{
  "n_head": 9,
  "n_kv_head": 9,
  "head_dim": 64,
  "d_mlp": 2304,
  "vocab_size": 27163,
  "norm_place": "pre",
  "norm_eps": 1e-06,
  "tie_embeddings": true,
  "init_std_o": 0.0,
  "optimizer": "muon_variant",
  "schedule": "wsd",
  "decay_fraction": 0.325,
  "steps": 11269
}
MLP neurons of a small language model. Each row is named by its layer, matrix (up: input weights; down: output weights) and neuron, and shows model dimensions 304-399. Each number is 128 + 32 x the weight over its row's rms, rounded and kept within 0 to 255. Numbers have three digits each.
After each neuron's rows, "raises" lists the tokens whose logits its output raises most directly, leaving later layers aside.

L4.up1307:125133104097117137074177152115191111151118120034081106170051182171165149162165103196129143177052094131076173112157079137109161174091167149076078146148154136112179102160093138170087191103131106086126128158091097111150113130115147147100199065078115101119120182129091134058114135126103174104
L4.down1307:065084082132117116100143098099068110127070133103087123151071165148160114104100120086181164132126090133075161123133131132085193166104185148122129120117143134141157128150124154197107185153090110137173129159039144107213123146106155138150128100110114136117114136121147160144121146095115170127
raises: " game", " games", " games.", " game.", " Game"

L4.up468:174164112097065110144071148216116117094097115182136096129151160125101117116093134122090097174126106083156137108101096084095136109084164138189122134114147161125166134066120065144131110142098149056136082111140101122149155159112142106088136112179097123170103162057108142107164128191088126196
L4.down468:142175073139135174142124152153178116140122203088076176156105136101096046116144152158132140172178097115235161133119093154078108176104151118188109148093124121169107051127138117142057181125100165123127135117134105133138103106103138123135152126150104164061099100162096131100130127154132140190
raises: "ulate", "ize", "ify", " out the", " themselves"

L4.up1848:108156164161171102127097132159062127126124069138132189109161111164093098116145088106108140169156078153151086103104124193060118099160145143150165182155106156078105125208141125115125121135120161127154100069100102106160146137116095222083125084166136143155083111185107069145102095131164062134
L4.down1848:142163125133149116132096079110171068097176118073120134142134092146078080087189079135092146079086155110065123080172151140193124115158133116120132127100133174132105155101129149155115101109103102105120099138096126131119174141145132124155121151102129169107110170159173149180103130088099108150
raises: " of the game", " of the family", " of the", " of the M", " of the United States"

L4.up239:169147058142164148144126127163120087084172109215128105198127150156145117106147091123126135155050128155162100094121142144177136155071114109123149105162178087128130170124107088154072148127114150134128094135113101132116118094101094214168153128121104081195141090106122162112042139091101125127
L4.down239:146128093088183183119163151179177167160146152094121154060146117113123139144151113167057087154060149154122133115144165112074079117094161134161193129114136121155152140101163062128193116163102149129137082102106147129068116156085136127144136105100075149095119103113113084120221190181150096115
raises: "atively", "ively", "ful", "ical", "ability"

L4.up1458:093184116156137130130059103071137150093099135113117058105133156178152119132110110136112111147121166105112154162108110195116095119081152140156079135088120127092112128135093093125141130141123121103133150130162124177120113157110153112091142207134148133156128129164067174188107122158103143111
L4.down1458:103188129197060064123119109150165151084133153184140119149180109113114090116157096165123109095082090111160130195126077122097126119094140176117088120134149186120108106163089079165179123126187108137192166120196112141128078115170141122101084148122129093133163119165076115171146131111124159074
raises: "ently", "hem", "ross", "ent.", "uter"

L4.up211:167132137119161107120144119153123147143131079092150179126147123129132096065142111128128098169119177168143053083111177162137083103121146085131173113125150042168156124140137111096168134121118151133093131130073172165139070149119164171137147136145113077141063139134122191114159152124115149178
L4.down211:101140155087145082107123113064149129165119156128123148122192070177170131159104156088164053089186160166158106134107135137158127069110146140101068089151164125114150102132143106156132120145070132156131086168139150098195124116109147142143182170175181160123114162103122137099113091101128153168
raises: "est", "est.", "iest", " most", " largest"

L4.up1557:103137164164163099145136123149071167080128157117135139146126184125107135135124064127164147125162110140181131181186159099089087126159163093133186086201122136149137085127120128119133148142110114102144084150212076059161112145163143141120190123111142127127094111149154107126179119132112119119
L4.down1557:111110083134175080103150114131119145068183155158155115170139132125136135103182110069138096156145143181076165112161181101127118088142155125164148125161117128159135153152164169112153201159155139163175174097128152093135097123096125107120162138135160100150102125149141169102115172128201173172
raises: " debut", " career.", " partner", " husband", " friend"

L4.up2259:103125139194088158135150091095136224122097163109168122140142155113155159123140033138151134118163169169130113175092167121151126095253170072106088131163153114181121097103096112112076133139119137137104124153074133106112113156115172130174142095111125172103101140158086120140146125095156105128
L4.down2259:137115129118192121110124160064105185166117133109093142138167125162182124108126071187139131107112131079126153198128113152159138103140156092129044123121124103166152066163085099179178163106072108169147083108137050145122136160148147105145161141119136146145129146149131111113152158103092111133
raises: " time", " time.", " era", " time,", " years"

L4.up1001:074128112132113089153116178144103099159097104127076168133102186138105144122144087144124114105134090129115130112074173150146146077155123158078089117094110120146137119085077082126179185175094109164147122160099205158108178094159121082083154121161122035116150116175127113147185144139101164120
L4.down1001:098136165193169114162130171142149133105137141147068221140138109158129143105120106142053125152132077125114188080132175123176150072181156156090114112065071107141139096133120089167131177103152107210182078131130108130145113116115124117101133140161099075148133082108161112149150139131100138114
raises: " spring", " May ", " April ", " June ", " late "

L4.up1078:112140164161119176175106118127162149118149095126085133108113106100107176095115076139085161083164142104070140104122166178194131097170130090107146106160161113072149111073115124116048166072127149112074103133112077125159127090095053084091141168202189147128085105092189180127118146115145109083
L4.down1078:157157088111101156174142087141106098126097140174087091067083115140153130101126128159070095142107142128121143111099122146126109166118073103115139169180124127144127119150123093129169127090121161112167090126156172072155102135066112175108102101077125165116127111151146137114157127115120206147
raises: " which he", " a new", " their", " his", " his first"

L4.up1186:089149199217127146156163118104079095134133128107163151144130118142116114130092161103090116181114131047169120056106161121084131126106127146163143187131140197073178107064104126163110120150090138096115086179146142119120193198120129129075109083142139168064129181064128118105149127161107130160
L4.down1186:102153125195135154124182113115091134086113099076124171085121162142131098088135148150152088107091098102153116155126153139052080137124141118160094174135112168140124073115106150191086127079110172135158089089144176111070143176132129150112155157079089142129090132028038097112173134135104146205
raises: " out the", "’t", "ed his", "ulate", " itself"

L4.up2216:109143167060106100166025124150123148150133109180111131099103154075136152094132131105132130158166099125095088115090130156167113147178081114119099103164097112116133136089113128152155135184149126126126107117139114140107151186164155117132101152088096190130128184169136102081122130096124157100
L4.down2216:108082119087178084126076172151092139133142179174157216121057094098137140145123109120135115156090097127128118091059072136126177167114122151099171162196169104168145133086130101176118151201130145148109124127099111108150034104155115151070183132100093149152108148151094152130208129131154143100
raises: "ors", "or.", "ory.", "or |", "ored"

L4.up2143:104152132091141101178078099200121154157148063150163126094139098148047121193125157145167108099098122132132106111164134116146109124128102177128118051142143120167131095129118109072144135101075140086108126142104095155156115124152136139138176128092138120163079099164101107134185127130184147150
L4.down2143:104177111158167148102087116133079121176155137112106114099147146107102059132112073128068110129135086112146157160101088157164093105094164175091107111098170107147129095148112083155095118061100151080180138103099122148146127134134130079139130106065147119072072104088107110078122107151087084146
raises: " themselves", "ify", "ulate", "use", " see"

L4.up1771:072152110150162107106093097086052122149159157135120156123162128148162097137159142128104105113133100117103123109174103150095107201119136086161074088123162127137162084197119114071118052121087080129092094120049158130153162084145171138142121142079116067194109112145099108148091090119175148120
L4.down1771:119098126135109096140162107112125161134170131081106179157169064143083136143145121139135136117139108102105130104145102164135100113110103153137084078111176100151076116227121122088175137123128129143141162140107075091107137130184139186105137129120164119116137149138106197126164147105161204143
raises: "min", "med", "our", "m", "ured"

L4.up685:106079107095161116132074145121175129121188161102207125125139112129154120137152100100096150166114084106132043131173162171098160138135133107159137150135135143065141163173129088082103143162137086146047135142069148143117137155110131161119196111101133180138127132100104106125137110145121117115
L4.down685:100093112146109100128101114087131104129168121156157186116134125095073134124140077070105165178188101175135159155091177085122070104134100123140189146100118167122069136157137115175095112154131161200131129149168129032157102095121134112040198146137096128091152181130121116138156150136160098134
raises: "or and", "ors", "or |", "ures", "or."

L4.up2119:151150132131104119127094156193117138102102193153139149117081112154148179131139096106138092173163075109089200109145182169136150155193186172138085187161118111149102158086175096082126163111170153153099131114117186112114146087099069071117113081065173071081173159152117137125107115152098173109
L4.down2119:157098163185077095150140140099126118101138157141144093118119162088149115144136128162115133119135149140139177119139179131157137040171131155128186097134064114183114110099144170152119149106173102170152101176112156121172141087142118116197151136129174085131158161102088142198141094133127199066
raises: " January ", " published in ", " September ", " April ", " May "

L4.up691:201128126179148127147155150176133138124092141107174143159117077103111146178085145090114174105194171119113118139076127122104126142105122105108141115122146075134090081184146082112136135124158116103074136098127097116133165165087143163166171201056164147165210121086177111215102157119151126099
L4.down691:074114136168132128057114169164113142112067094149141123176171145146124140181123103140211161133151141141099185142097097143113233147103127146115156145109141122124107086146072098098117177095148075086130110137132116132168128148137117152118123164141125107140132088115156111135120157134102086151
raises: "):", "): ", ": G", ": B", ": "

L4.up1615:153160077132082095089120065145135129125055077147112099070135145111158169201129144123121089106136103159145171065112124152103134118127128122116107123092151125135076158109132085153166103127113087134170117090157151149119110124148125079114085155089177104113160121097045113152126078198111127125
L4.down1615:161160096163081111097099145141178119117119135077140127122154156171122145160152107152142150143134158123113165086165164118172102113106135112104130093090107159173119129132069106146248114132173097129113136068119173105150086147159114140109148147153140158130156170082127097175098122154091100155
raises: " October ", " May ", " November ", " August ", " April "

L4.up1119:136122196135144142151092188125111131127124140196185147068162150100118216102136217141086105134163155144153094103139103095161118090145079124070063137082154140157143181178111110148086159122213158137126188074153099141144144133156059192109144115125132090146128176091150098122125113131106084094
L4.down1119:113160146084135167178147106122107094121208118171156145035168116102149185122108144112135132156123161136100124146107098142147135111176127106145055165131110116138110190115118124156101127137150178140073117102128102134137158143122121211123113130135127124127130078064104093153153118097089163130
raises: " buildings", " walls", " structures", " block", " site"

L4.up2107:115117109101121078114189076133150144145096044099139138095148165091104164118127123209186113171160138152056149025064102104193111081074110130164100127135091114144159090181124073081152118086113104086181115166117092165124097136106181119108138179090082072113152157158166103094158128125147133109
L4.down2107:102145085149114141147178145120156118086152089103174119152119138159144094140092184125195136144105119139108140165120104102141136065159170171111121161198127085157082109080153070076119097083148138067148157102182146175100113146093127129076172154127119091118110151133129118147088194138094153071
raises: " govern", " performance.", " sust", " Perform", " quality"

L4.up830:145151142155146124118064158092125127119087152174123140092144115162148124112091152123098138130158165139133115084101146091185123121014118074153150136138158137132078177132098124148143131119198089154164119167135169098161072097175071167127142134103136142132162183128176159110108107114132154119
L4.down830:149113192110101200195087096127120112119159162107171116108129156123096119129135154102136147156118143140138126172159099159129113133119153078137117153138121109103111190141101130188119173129177186172111140097166178046163136081165106102154101106098107098149151075080174146182127138127101099146
raises: " building", " ground", " block", " buildings", " house"